Weights of a small GPT-style language model, trained from scratch on English Wikipedia.
Size: 13 layers, width 512, vocabulary 47031, 97.7M parameters.
Training: 980M tokens, 7479 steps.
MLP neurons of a small language model. Each row is named by its layer, matrix (up: input weights) and neuron, and shows model dimensions 202-329. Each number is 128 + 32 x the weight over its row's rms, rounded and kept within 0 to 255. Numbers have three digits each.
A block is one neuron, or neurons of one layer that tend to fire together. After each block is what it responds to, as a language model described it from the Wikipedia text at the highest values.

L9.up345:129126159103136145143169075118109112122152112172119192141235131078070119177130155196136111111072115129151139130165124159145107157141096146141143119129150139125152136131137113060063188099129092137100141094096132172144143124106083129165114148116159091114139088172168137119157120150141146123149112070149154134142128152156138156144104092121123168168104161089129140124121124169136124116077
L9.up579:131172161109118154146118097115117132102154131069106132124163120112120087103156142109143087173117154134162076109072150161228111097139127111170131140103156111166089079085160114132102116121139146130102130125103142181128109170157159159113146180122134122135113050112123159163108181144183116109161109146101120143149128082167176104086176082077177172159098100153060138180184190100176095077150
L9.up647:077127078094137111123137101080101141118197127188112113148123106079089096035119192164147117164090144150180139175201163127190137118097185133115121126111131122060150120132118086117060131124143123100116155065107144136175162099160134134106133190113153129139093161132162133114183162128042183113140146141158128175118210116156156140094143122161081160114109088127115122108126200139103108123073
L9.up1175:075130104150210103157130116158104148137109140167141094119085079149115102185060134177079146180144206154145118130130147180089137126126140106133154126060086104130193131153169133116087160175124107117123157120130159216204108095131101104063133105142143131153102139091153098187142116177141173091085055095190134155114094075155103130165118165109133151143091154093107171144161127149082085141136
Byte pieces inside native-script glosses of names in parentheses (Chinese, Japanese, Gujarati, Arabic), like 鈴木達也 or 無人駕駛; also mid-word pieces of romanized foreign names (Xia, ék, ō) and table pipes.

L2.up522:182189115099095128118107126097115150106145104176151127170069116150131089165149119124123124201102133050158126152135058097149169130070132150139111107109112133132089144166156077100121062127112127177171116063125145153062122112152116139087152138164121153139115114165172053176134137133078138113120125122066069090103133092153129071221097117143130159137101157100135130129131160139104128143110
L2.up529:151149121062142100088135086146126106082137141100108140142143158075180152140074157150168187120121099093169092179124086076121088103117104164127104138085163133123121128195205138111133090074112151129134125109134128143136108111151181138138179146154120111160137094106202078136134113161146144162094131093123181123116123091125201090148121140094137171144108137144135124126068109132117097143136
L2.up890:047142123123129095144147107085091094109159113160122117109044109180132130127114114123112138222153125100064128172157112114166112150128093077134179138114130150177091174113193166142102189150153159152153112110117129126146141076130131104091086145152119154133078106135142138196131130129083140093102099065122072115107135126114133089095155129132107173087104171126132130214229132143135098153125
L2.up1555:120146094112130061130091092118094103122124079120104146092138124149112139155109105193125082176115136153128133140165097104137141097126148111170158140117089092156035136159224085059119131070131158169137118120106142159136167088123130128176151146131157161142107103125157079158134095124150129121126123076136107154125099085146112098165086133170109164126089160113093186150133114165118084169151
L2.up1645:078188128123171120089142115078091122139131127107147100156105145149044163128090107167022089131124146104153128156124133110153123134082153113138211136158088087109131170086171105114102176135131100142123069148142138110128123167088108108078214086148081167116071091134116143164052103178120147108141125149125131145160111134177113166195123084207103137081110144097149128124129124123121095155154
L2.up2170:122121109133144121102133082101146102110148119130165119121154144205078140179123071146116103106123141079190041111128162109142107091064116135137153122138083118078082135151159107092092115098109135136126160060114137157137142134095123132118164158136101171091131092098106084154094139113129119188158087143144125136124074107132157114155120162187129146117114107086146135090119054157119109176149
L2.up2498:089091113120127056146137100132129075083153078118126105131108137109108078144157115126172084127124122123141119126146172159128156120105104102101086117098109141129068170139200049104137118120119155114127116103092137132141120084080148097180203143171135172152136072132106167152103102131154121180158131081148190135150098123154154100155118110186107161145082148119122155146152110111125117149133
L2.up2754:148154102099147126118119105109111126080163089103136116155115131143089138094137089090131099143149168086178156122112136096147156055104097146120183148156126126171109165141202074110091061129119138133164108100081134121181149084130118134078191160148123156134134121185120114156108123124145183137074110143103087085157082062082154100146081144159136159090095139091092109096132086143069090195128
Mixed word pieces and words in varied text, with a weak lean toward degree adverbs (quite, slightly) and past participles (reflected, drawn, flown); otherwise no clear pattern.

L9.up750:151145149161137113141134147089102151056122193125150121134159183115125109132128112132132139170149156158131146095100108102151079126118064118124105088095172144149076144189147137174150168143155100130085096105034155091101185158139152132173115150120188176165103168072192098129115165106053131226141127030124136108110083159197093123142142115151128165159055170144116122098107133122166126105099
L9.up1479:113125110084222111073194119085136139162106128103095163142142173091111142180101148061137104139148099121100050153100103162117132093039086055071112086113121116116171131139103104118130186113148086142070129038127146121079120170140132105136114176087098190130105095107196136129157187155159127158122106108167137086123113164129137130106230144122186167133153165074098139116112124152153077128142
L9.up2733:160089141084114119156176090171110170093096078082160143161137086102158133155097133070117144147180089098128138186150146080159167127159172133151147084138180125140210158155176077108123107095118061148087136105113200123160132132069148081173107158103119202148136108094122145127123168176129119162168134119123149120161126143175140059095125145150159141144134146131115080137114121157183166161127
L9.up2894:084099145080185089113157095138073126123127178117136101126112124103105087138074153153117159101148080150185089131173082141112127148127136144108144048140115109085186126078163138098079173106141083129086129105095255095152120139115104142166106080114124153120083116130178121143077139147085144133153143132172093160176130145103089110135106101144139145108095104112090106108154111161166200137115
Determiners and quantifiers opening a singular noun phrase, mostly after a preposition, e.g. one (in one of, for one game), a, each, per, another, any.

L7.up752:109151121121162179151202145127151123134198181118108111078092140090105149169119131062116098153169140096108169173159151141163138164115134117061085145099089123112117106138148077108111160114185108125103072137172162096134111103137145132126124168126160159140124118127163113112128182112122133203120156100192138082156146154145134130126163126109070136090150128129182077092156135131182090102148
L7.up2093:156115095163094107096153128120155136144137128076105109100150189122194128115149092131125053115144105130095136191134165126168114094130126096036134129105141136090130073096166124111111137126179099122066126071057164142116123093093176089135099098133135198117077106108133129103139164188076111166100098133213147102139102092134136125138121061132102139113101136144128122040129088214167136156149
Function word or adverb straight after a sentence's subject noun phrase, mostly a plural group of people, such as allowed to, who, often, typically.

L9.up1528:075058139119147175130130162083063141107116130146118163132149124138087077139107133106079121125139128161110046177137124102109114214137158083098094124203121091176126135096147094162120154130101141151115129141108102172162103121062224083083111187115128120126042122125139137231173126159131160143181102166152148100124098124135112132110163153157149150133166097067067114099163110157144161146110
L9.up2108:147094086151129101105157106109113160104062107133160171115126114121078116179106154150179119089063140144060094193101097145113130146089106144121124074164145148099113142167132102119154143112106133171162169114149146150142179102105150176098100135128132132154087153098123114103138074157107109170094089102141131112088138121127115125091141160156178117098093120135142095086149180130178128146040
L9.up2874:156061181146143126146199098131126131140083119117091113132130151126132077160097095121091040108165128129078104153139141116180135122140130134104119142158085127148089086088147087166078140183113142153113109099121129113126141120113162174201142184146130169115119069091100159119136103159117159159173140157076152107185101111092101121142178094136107137078059161108105113102138158144163183116099
L9.up2921:111134162134126146134117129095073123131074095115089142119158117068147133126106148083181107086120121127098134172096102148110162115148183104092137108209099143139155119108123071152146135121113128203117133073115108130146125139107127104151081206147131129130033078059173167123135155110128135139153114165162167117134115176150117127101136124130140123111139130123007139118187119179135124174144
The last member of a coordinated list or range, usually right after and or a hyphen, such as first and second, A and B, 11th and 12th.

L7.up597:103212154131157162113126153126125166160162132138096154081092107113173175085084097114160128130130085178152120123136096084097198096164110110132150138130132079120144123108157193032122144141091058149115080119191145089090099132120108151163161137106120149082146114142195152113176144144087080191124108079112216051165136163115162137090183155108140166134122139169160141123116182099136125135150
L7.up1221:118107107137122157120123132084145130116138091160131131110139158172146118169141164145095160126156166177084115107126095096082126101071098056092081089185111165125175108141195137139159122153134109098111098115132139130091106044114121164198096163077142137158088162166147115140104132142136171199115138091109172105160095066113073173077100138178162150117081124119130195106160173173103104110115
Slots just before a number in tables and stats (spaces, the / between coordinate forms, time colons), plus auxiliaries like have, had, could before a verb.

L7.up404:106122111130128193131135112087129163154152117068147149119103123145125108116119082136075128097143096114121198156080163111159114132135153110129136027124133125039115150168182080072114151140046175158131131179170132127179155133140156155134078119146085108197025143077137128109158126129115114121139130146140161116092102133136097104191114066169170176120186094124137108143152145144113116055124
L7.up1699:097134107090130136155167129061155167041148104134152149124186127115133160167128104105125136133138103135077189123126140133136078104110099120120122049161115145098107144098107128128162162079026090221103086119118128103173210164084082160138124114127151123155092086130137135110163134113075174181157154163166155129133166100159145141105138104162143124151086145136065078141188112138134096085149
The " / " between DMS and decimal coordinates in Wikipedia geo strings (46°35′46″N 120°31′46″W / 46.59°N), plus weaker hits on sentence-ending periods and assorted word endings.

L7.up2505:154158108177096121113130111162072075149118148141102113106138141137101110108131183176129153134158075127068100165111100140146070193146119173148168119125126099111124088179134083177142130189152045084176127170123102117098197134127101111158090168129156117137144148134167147103160129151101156190107138113178117113128109125087107122125108181128099157086157146150117136095119140135163147101104
L7.up3066:171156098175171129168149130187161133120104147166108146076140158127113062152149157153171187184138141196100155125027093202148145135094138104067155153149173096082161066185106122128128132157146111095146142142113139128119202121032159107081114151166154121137123126090221154095126161127132110225174140122169171108087101123138116102142134114166113132122160085132096119136127171161117151142055
Words placing events in time, usually starting a clause or phrase, such as after, later, before, until, since, early, when.

L2.up679:090145164096085098115131107105099144138168183126086151064141124184173121114092093109163106125151122101125130124117111158100137174177120106114086142113212159141074070156076101095165132021148131141122129110147097142139122185113137167159102198138075140100100141161141107115131119145164144090140119158094142101106179146131082142129184160113155113147126175113160155181130142159146174119144
L2.up1081:134118152131111129081123092084125178121096143093124169158162124146084149168116148167140137071149099102125077126081110065123094150101136173163210147127115091126121128149135103162150161128075066125083140142144113136116122211142120120136157103109112078155130088100117081180122130166060081099151112071139165197100117122183133159187123161165132086141176114145109112147087156154129092103118
L2.up1409:102120136118097118147113119089071118158095102127097144091147127079110140140137163186109127148161122144108127107100113166140125152166162059148121086160155121118115118127079183129095163165144118131126124184211119120072109108133149150156125122215151162060114071093144205169132149140140056072149078142124098131169105134208126110168142077163103093152148144134120143093144154093144141079146
L2.up1448:123158154055124120137132154093062172109116127131131154162133146142132114165090095144137156109196086157140126078133125125131126173167132110109147165167210139151088089146119133108130097035127070130147161179158149148100163193113144135111143150121118160094133144151108094103141135143146078074154091128118112115104175092128089141135158195151136082159184165131121110140142149119151131145146
L2.up1486:117146149071104155156127132119029141186114114100098169161118115099142122122128122083143178130130111137063114141173117178096089127120147134112107121115233130153099111123165127086155109161153092164166186137128142122068113138139123158146128146103182113079154105163129103102136140127157083161121139103089113117110197037152073134080150121093112114194137160154118175115124132129122130111168
L2.up1723:122107133160145086154141125103129148112100127129117168082174103134135139143126147140122178045144117177146100116145099137111061150138115110118125140121143141150114067141077140131117108060116117136117129204159142171113143174126161158168087152090132149118130168147167067119156089141137140133185113105145125146119160093162091140055171149138157127135198119152150132187091140144153155131143
L2.up1766:108130165095152114160176164073078123070177056089094167083141138117162159130124138175175138033156130106156093133137077160119151152119167129125161136147131129091076088199087141136154117075089079125124149172116125093149117192132132130127109119108105109054133092154141119132074139128165115134139080149174205118095172078170133132108140157144126149145140148154127105085069178130146139146166
L2.up2857:127113169146125117092158136144107098097125116086120168166176136061111112154121150152199119106129071093149094108100176119085140171149123117083152131122138163128102062159159101102207119099105122129094164144141110117141143153115122142120234186189173101092121114063126123182153116142155119162136116173123198121125159120122121188085150198202095139154161117129110093119093107097149108078126
Fires mostly on the suffix "ented" completing resented or rented, and on "often" right after a plural subject ("pilots often", "are often"); weaker, mixed hits on table-header words (Length) and mid-word pieces (ology, rase).

L7.up1612:110145165181087148107168064121159133135201142104020148081132129137160151131143106123129172130122138145071151132114095099164091127066101154160138063149155127112148076085140155162146189103102029164111168109124128086099091108127080103180167112158160180151043088096168122077140172076139088155168152108126099113107147113073136161124125133155157124100152184112102096083136183146105195088089
L7.up3058:153107126125130178143114109074143109132137088122105167132127131126127138130147105116165157093112123177116190143119104167201069130078103119109171082102136133129102108139142175137188121112108116143135213117140172101144128071105108149132107125155185114114045144098136161110110205111083128179090122092155129140060123110074088134111148130117187100115162132128135111107109140181136131107121
Abstract nouns after an article or adjective that expect a following to/of/on phrase, e.g. ability to, impact on, emphasis on, role as; weaker on commas and "but".

L2.up1086:142110087128197125178117120122117139084148044106096128110116120155149155156143140090149124131101161089122145123122126168114093135087149122128055125121207137154090107146171115125153127163109113167137143134101144066169152136116105161123168159151242162088105156179216166066091147109152087180144139167071186089093125134116161159092095085093123117129107156115043139166081129117129142166109
L2.up1410:176135117115153189150108145082107104162164156140102166092140100158109123082159112123057061167111162112174157166104076163163154142146147121136129128118141106116153101154171160058103125155152124121153096133113125117118120068159076202102072136146124109030076162114122075158121131114111133098048104182133088125106133104095115095180128117132118160077147135153160098090122150131146176156127
L2.up1682:064051129180148133155116097116108148111123132145158164140119094175202100150131149129104082105149204137112142144113083152118117176157139135155087083129171155104106103188174128085121145167144148129142171099121130095131118116112143178200119156179153192102129136079146115147126169139130141107116128158053174155136086056194120114103186054121111131120120173161115093124107145150144122136162
L2.up1856:153119123156179130169169132102116196122116082086132149133163105169161100161178129128162126092124141160134138165164048141085101161129138145134170068125132119133082054177141129093156118107120076117153168173095126109118119108151129126127075132075140157095088151163130000117132127095095167106139127141115172116168176030132117151115193131158150132115178146130081094128058151143128152174106
L2.up1914:088094149135091116158145069085138149138127103149113171128132130079113163145122154153057187076116180145098134150110107179119150122141145135105190094096132120127113131164194155116127185175134135146117141079063120154105116125127098130108142114140102132107108117131142132207137115134112149093092144106151152182169121105123071089140187087149147156153133134123141096133117130132173154098111
L2.up2401:095090144154125082126118123134102144128099163132130141120120120114124135138058151199117118118159139143141106189119116142131081150080084183125147099117179106097146098148139136090108112111136121143106171099137112139170083096124143121139132140196088253121023153063177139110099156127160162118205131113129167125153120188148122097155185123113164198096113136164063112150115126169165118149058
L2.up2521:129105133226116117116109103165149153136119182142137137122143113189165112123143100140197113076151192167116189147108097192122153156184149146172099119149117168150102069180106140165141105133132096088116156089133140129161070099122153103244080170098135139149137136156154139111108167148091119081158117127085174135039110127155138153057178107122128108125145137186077120132111165151097144117159
L2.up2786:123070163128187129103126086083168126091142136128130122119166106172125126126164090163082064139130152139088129136075048072135138087044140127095113064131125127091126118163189136130063137147142144188146153004150101140111117085165137154092087114190185135113116128107144133204110157126068107173105092118114117209154067140086098029142119100098184169133125123205069105156166182113093146138130
Mostly the word yet, as in "not yet confirmed", "best episode yet", "And yet"; weaker, scattered hits on table cells, name fragments and because.

L2.up20:140115138170156113161107145152198130113106149132145086108100106087112083157169111136095136146165145150155104113068109142154145106106129138147166109147041131172122132157126136103055131149106152127160148119126120132111149159191159141147065138122135189173128124078134099133099121112130137114151101065100072117163051131131147109108156155127188133104124112116125097157156106121117102101118
L2.up53:156020135146170101102156136136184139085135126167138093130151133166116134197170116131161164125148139093110097122120096158122092135141113088100130125157090151156097127079109112176071162168106149121107172149135080207161175058103181179164120123110101186149111160086124103119133130106104163095190158050130139208165102176119135116112128070149184135170134131122231130107103127081118141141124
L2.up618:121129082156187085091118144109086080103161082130084096116208120124132154182143140119144095190122145149106089144145139072141127087110097089146128150121082107189083129137139125066119159117121155205157128170139141144144190092142173119114164130198208149138112160115212127128152112101152112160101144141146140117171137139143140118139126128148134123172111113108085125153115091127134127180090
L2.up810:071128127119130125126089141110126137148124154160135099122113159118164103151158152130089171213143096085099101128117140176121185154135141158157077134148037146141123138158170137125074195200141144143141150106148103166141107159129086115115068105130146129055105163124167168149114180109133096092107126180085117116040157129104079131136103106117134121148125145132238174133184130105149116126124
L2.up835:145142124116152120113142078128158163047139148120181102098135115228138121202146107119131141131155124118137085086153112102154093098095131171118108114134102122093109156135099140168093107097087106122107115182137160100143146091056107124163131136139106152096125136117162106154067101127144192152088114111092112129077085135158124060150074122134197131112140134089195122147146108077055122164109
L2.up1720:159106119147120175131125161141164094117192143126106088146129081159102118133182098106158143228153096124078102125088128169102154097154112126088080141143124121158131102113161170169085113208103148107118161103163133106117156059166162172139067111116220123198121193091149097129128141094139153156125112131132116134084141131108098093103116164082135152115105146143094092142184162116077114151131
L2.up2238:133090091172176144137131166145214159076128135131131116146122140136148100181204150129145166158128140132148152084125100132130165075148128174112059127169029134151131115138150118167101090174070158143135169157132128105148137036101108120145130108110198137149131173118171157076169141105108178162108131109152187139126102127108131053107121127177146120133134117129142144131143119102082142177119
L2.up2263:164116118143157104137110103157160134115110086108099114114167105141121125175185101137187148123092147100085084134146087109097172120088137135164062080071077091145106121195091145165130138116126128157152135108078138112172163096116131091139207154113206103108105134148226112075197167146109117142161189085136207141112080102062130110119083097109153115210099110159063161210089143166133134172107
Mostly "II" in fixed names such as World War II, Division II and IIM, plus scattered unrelated weaker tokens like those, establishes, Rider.

L9.up595:181144148161154136080162093150124094132110079162094150103114138115122137189113132120137099060167133101144162123122121146135099147146125130127080068174125147114140126107119119152198090119099170138120142143160156143185113122123168159114109173112143158140151132145146092200155111108139099164182043138137128100112176155122082149111090147103216134137052160147119100154112104203178135063061
L9.up1512:153153154116109160096130109075185138174160087176051118107116102160164102130127086126133124133137076179137145118128046164126071234097105100140141111166120129147093079114148150137161159102083144074069081058115147160136115081154115178160153186126131128208126141065116109122132154091102147158166142127121079126164099082127117056192061078161202152136080147070093158121145116114109155087158
L9.up1692:119121185171122162075166138155142152135161123130138115122128110167113094168098121152162069107136081065163117150091108095184142128129127077179106187142145061129169112171142141118139119154127149082061118122082132086081118122098140111078144094143124153199058137099128082141218141125062128138177074153133148141110080108149166123146121130157160186154089117090137104100086081169193061134074
L9.up2006:135158141085130188109147078073085170178133100102091136078111110128118121213114110114077141068142087153121138116131055128113097178133090112127162165146073126181116045160187122124198116065146117117090124157121148108126125086112167117115137105146125125173124120103109080172185062149115106114176075115128117199108168147096111150136094117154198125145134161101161169114148110181155115109055
First word of Wikipedia section headings right after == markers, such as Early life, Coaching career, See also, plus short-description nouns and table labels like song, admiral, Total votes.

L2.up448:151157119098114155125112172076144144110142105154103138108136133070115151077125130081060127114077216092154106143123103102132137103097179166131120140146090129142159119105150081112111124147100108181150113186101122131076123156144135180093098061120160139113094135141106147073138106093118169148081109162129090138172162097141128109129117113158141151113107124077175100054116143130163138134108
L2.up604:115120131169095099191106139133158177095117077136116136073103137107165127174172166134114130233161144143105103121164083185138173099154174102184081137138126152129102132169068140119086121183125140138133150155103099151178090073115102124073126077153150091142128140129170198096130147108156079097147163155146193137114122128136123128080105107102143138138082185160133162130176162091129157153103
L2.up2092:121128076074125158154089138119163069143132153141104111148113141106113098061101104145117133181098089089193165134071118096131174069143127118098055113120084157137102122147159078101116133213100144135120161134110123123080132099179114131104197161099121115156129130084100135105126096138107108131129116113147140176062121119108134094143074144158107171131110104104097118159116107119124122096104
L2.up2209:137210107129115095083110114140166153150107154202126136123125115082107122166117134102016054131112089136120121156140110058143098098098160089140115135132025063149105134150084159147041140180116136149121115128144131123142120127166124124159178095101093111119120126118188176108115100156076140089093097047205114112098124162152185137176100101092112122097155112134061195110160147149133075093121
L2.up2333:164158092159143132137162132100165117088131153133151130094080095099116130086141082146181127223159136129131160130129082166115105138124141141179179129157019130186164108137123136107080053139101137152133161112107101154093115042133124127088077148137087122145099132130124117142111138130124144112092135162097113097107118113131149105145133114140130179043094166169172133082139136139091165151161
L2.up2400:141096125143118177135125132111124120089144124078102152093166124101147151054131117126155129063135145095153090170127116135124075141131123151169130129135172117116086135104148151104109126138092129138114106142131113101194155126214137167151111106111101102162113102098164147095131090134113119193159102100175151169116120117119198116122140146098123132123139114164109137081061144170086117143119
L2.up2896:145105118137118096124127183102221107135090123112139107112161146037134138094195116139121077155117149137159146157142130138116185110121168171156154078108106113189119147166108143186083102168096157133126139111084126166100089087166147126191100125125097090156141107180139091073096112108115100127116115113147161092217098093113146085107134074109119162094082099162149160192145139144137137127153
L2.up3041:074191111133141144106104173152118105116134148119078098077197140148164135057173163161076114070098160091170111157088138172140180109157159153152145079161137129103111073211119134146097188145115117111125118066127112101165094210145144096116125083148168131127117108105131119093090159161117128119125100071125183145145141106149162101098105151137129135127095136164171088184093146138170151154131
Mid-phrase words or word pieces inside proper names and noun phrases, such as 木 in 鈴木, Street in Walnut Street, this, series; no clear common theme.

L9.up871:154164217169183143108150094142121128067165173125123112087114145099068097102041080153111160108143100139090148180096124084166143162097083123155118123131132149146160087141113130137172166150083141148150124155166150133095133127139153088122173108088105099124142135113100070136122096098119168217143109068134194087213136056123126169140135088113092136123079161112172182162119116081176134049103
L9.up887:143156058130159124077136083071201080114152137143125202114145081132172122116109167185117145061173148118107138145142065153110155164045100135151130144157145106182163130152173151175141118152160100115108122092177127095124090095128157110125162171185146100191112123105110095136080115181117115142169116115173135119131126096124138146133096152133143126144080190157085145125117147139132056128143
L9.up1107:124139104117151150085159114109141101152156099136119170120084100122051129117087100130183139146142141085166112175093105121105107139146112121144111119114168091100177119117190114188116124120090133097122135135101108147072118170201113119078158118157152112164054141135133129140153143163156164090156109108148120131085160187146190137100107103161124146113068118151115110114159089098115139096084
L9.up3068:176128151092127176069113134144116117115182114170114141142129138142077093096096142130117115123116122107142138101078091122147161125141099163147080192160194118141098142132156138086126132127121182102072081139154165092146189143152191120110150130145168182159093159107121112130154106148117139185133105113133167176096102113131159088139121148107162101121082105101124152129132120129151150120078
Invisible BOM characters and symbols such as °, ′ and °N inside geographic coordinates in infobox and table rows, mostly after ″W/″E before the decimal "/".

L2.up379:114129151126084143183116128141133162112145157200139128052042092074239130063105115159141120138164130151118180094113067125147116136145099073173126126175134143159120126169070135096085140126169174129140179182108112101165148127144161134064058195129099143117110135137122179151141111167157165088104128138081068146137172189135081112129143098061166128131128140171096178140157195147080114122133
L2.up616:157084147133110119111139159149187093141136144171125106122162117093195164113145088195164086052166091116161106166091084158103118115117119122114169087153175145101128126159068143153101149075146142119150128135155157127194126144111196151175082162139111084062129104095103110140165101147167053100125132122133142102183102162140110168124107121100124113156164099192159158185110176148124141132162
L2.up826:094139184061125155145124137165039141111118138104102141107108143117224110154074111162156112065157102149080094179157067128143164162178110106085135099070148121115149035161121114120062171053127143143130131104137158111129103107131150109175158177108132093100141141046136126089155119161138095139128169117166175137104178076135110172088145129073122161172135145166093117154124164178163138116172
L2.up877:167153076171118158184136102098161111137141126181111191067136074100161100164135093148163103200114063155095205118168089132191166156086108105192105138148064113152171109170064147099134103127116137155132160174139112102081156055116107144106081202137106124124131160081097110159175184117126080091093093127129134150157143113152155135151124163156117158107143155134114166129163145157129127125146
L2.up1057:143052113077093122165138098154140107122136068100111153101140118131151096082127121163213161082113135171055084113144069167112153155136126124122054126106137181110131091186141124131140106076131125095147158117082154109137102100112145114151096152160156104159138109124111152155176167126159059175125150102123181149093170131147153135097160122141109145147121158157063101124097170158119152104146
L2.up1326:191122129080133140131141142105117091108141122159078164066114087146153112106152113154167116114130097151079126122132055119156131096101107089138124075138156115119120082170103150110098105087121127134144154122115164125107121046135169173125069151151155108176153124115122090168151158098136086155065108073171083067112146118146150096131078146054150150095134107131107121142135174169119145126163
L2.up2097:155122147121098127147138141121102076121140105129095143052168101133181151103109099154148115085148144146117086120117026142139106112099128151159167072130087169119156066207088168056109087072108138141146162099103143144125104112154115119129089194161122104089125086127140044109086106138132088141125102121123145159128156098134116143118169134073161149123113136144092100139103184192127167143177
L2.up2131:116097131078160113131133115132140104071149128160093123103173099116189148116117098159184143118158109146115112151113052090120113089130113100097081092154099142130166096158075159162101147120113115100171160141127162118128117076131183136193074178134164099111162115107162125104166104104136118170127134086067120116145120145145155106096126103095141147127143138160108128200121161131120152103159
Mostly time adverbs like yet, once, before and thereafter in narrative prose; also scattered table cells and name pieces.

L2.up37:113117155139204123179146130174126125183159121145165126082065145087127123132167136164140171106108144150107155109178122122128165133125100114116187106150156111124182130083106118150109136150137168089134131140096147145253090123110094152109035134112112137129098132106089143161109139107138120148108120172099154112136148117133115169115138122069109114153111144135143164092211153125062095126196
L2.up230:138128116155165158111130119178156128155161135164093162098073144080111157125164125132156159125097102133141134095153105112143218124112131114076162166138136078150175138092162106156121175165137148140119136148120135164174110175148110180097032110088150098133096121132110109163141164100125110144114112119130156125104151108095173150127141158095143099161160104136131130078177173122131129105139
L2.up442:133079112143166120102138110152121127119147111164124171112057110101084110172159121119154117125092167084112115092165128092131204121085095130122180129161128101159191101120167071135126174109113148144111135155114131137168125182133086175117063159109140153165098119114102126211144158104133147132082121175071135125129175136136156166116101121141117096115152116137132150095185154132115092136169
L2.up1183:143114093172188147145115091134149091138152110175156164107041141114096154152169146123138169114094153131129120099151104106134183087110071103103138133120140125160198115100175113147117179134107142144109145151108133167193117159109101168085040177097150132145117122125122156210149127103107104152102095138078113123119160141099155142114125101077114093150156119127103135094192126179078106104162
L2.up1421:144117117174174119176147118139123114165166114176151195053047121101122105154196165145175182137110144110099137092175089149131158131105139132105207099102194130196157104130150117124138154112122129127143122149095167133159110122118084168134062175106110113131085121094099123197128148119138143158095112166073119137133128116105107123145140093077117117168103146157087162129152175142078093096165
L2.up1520:074115138178198152164120107137187121112164147198149139098083137110127119143152147124149174119121209083167109129155114113155153116123118105136095111139111128145199150091182088149103190145110142149118164176128148149151113145111103174100044138095168147139089135126088176159128126113115164153102121141082163154104161147107108127098114070112200079144150105129131147101193129151101091127146
L2.up2368:111110119142180159116145075134166149136143120174142128093062113086107133153174152135132138073098151122144109140178082082165153104099096158114198127116157086151199104093140149124127154132092127105163096153084152153199106162127107158108027147083113138130112132097102098186114148115092145171100100160092127143126155138126168152147088091060154120175143121141120150094146148189096089117169
L2.up2788:136105104151155146147130087144152121140161129172156184072080124119092110148186128110144141149117167075116126125180097129161139106116123105121171132125145107174189111089169114142104159106092151140122154142122151158112128128140090165109045178092133118143098122079087082163153151106137141192110105146060125160131156123099164147130118101127133107151132156136098140092151162156108071072171
Colon in clock times and durations inside wiki table cells, such as 4:00 p.m., 13:30 and 5:49; weaker on range dashes and "later".

L9.up523:106132142150148155189118127129160205082135105147061169106107119080149159149113121153127183103127126069080162126127135136114120125084117171171076155133137139103092135113144119102168185075115106086121123158119156088141136067151112139125098112113152121098105178076232093132170218147174125182084189122109096135098124161096121166078136159150144194094117215142162169044130109166134155123104
L9.up1953:083129079085090143122105087135148149102095199070094113081121110099169155194145119115119130098122130102115122128115152098105170112134106147067038112114101103127170128165160137158115146147127135159117098086091131083120087172156158109149185115156146098095122129165153154203186092139227134110140142118125111137148151172142157166070157140140084151118091152123136143150135102141187076117143
L9.up2039:005129176100122111133170090123117129074155159113121180172104113122186144142089129123131146119237071152101147147123115151140136167129094135147124125155139113137138105162158102062147121087067106102106165061114104110165106131129091136081126089086089126107106187164162148177220140072074118177111097118123178121104144136126139172122173153099194147123150166112109132108150113143137062070135
L9.up2666:119067112104181163095148144140074149139168120134099164128092115105132145107112109151139157155149062139155127140114115112102154140085128131140129127155153148112147077080155154083109129084150085089176147114150143103110050131128214130092160147168128094133099140097152142121195092090090133144075152142122180103136101145137137095145151133147149147098109138107193093149170142115089133098079
Spaces, commas, colons, degree/minute marks and dashes that start or split numbers in tables: vote counts, track times (5:10), coordinates (120°00′), scores.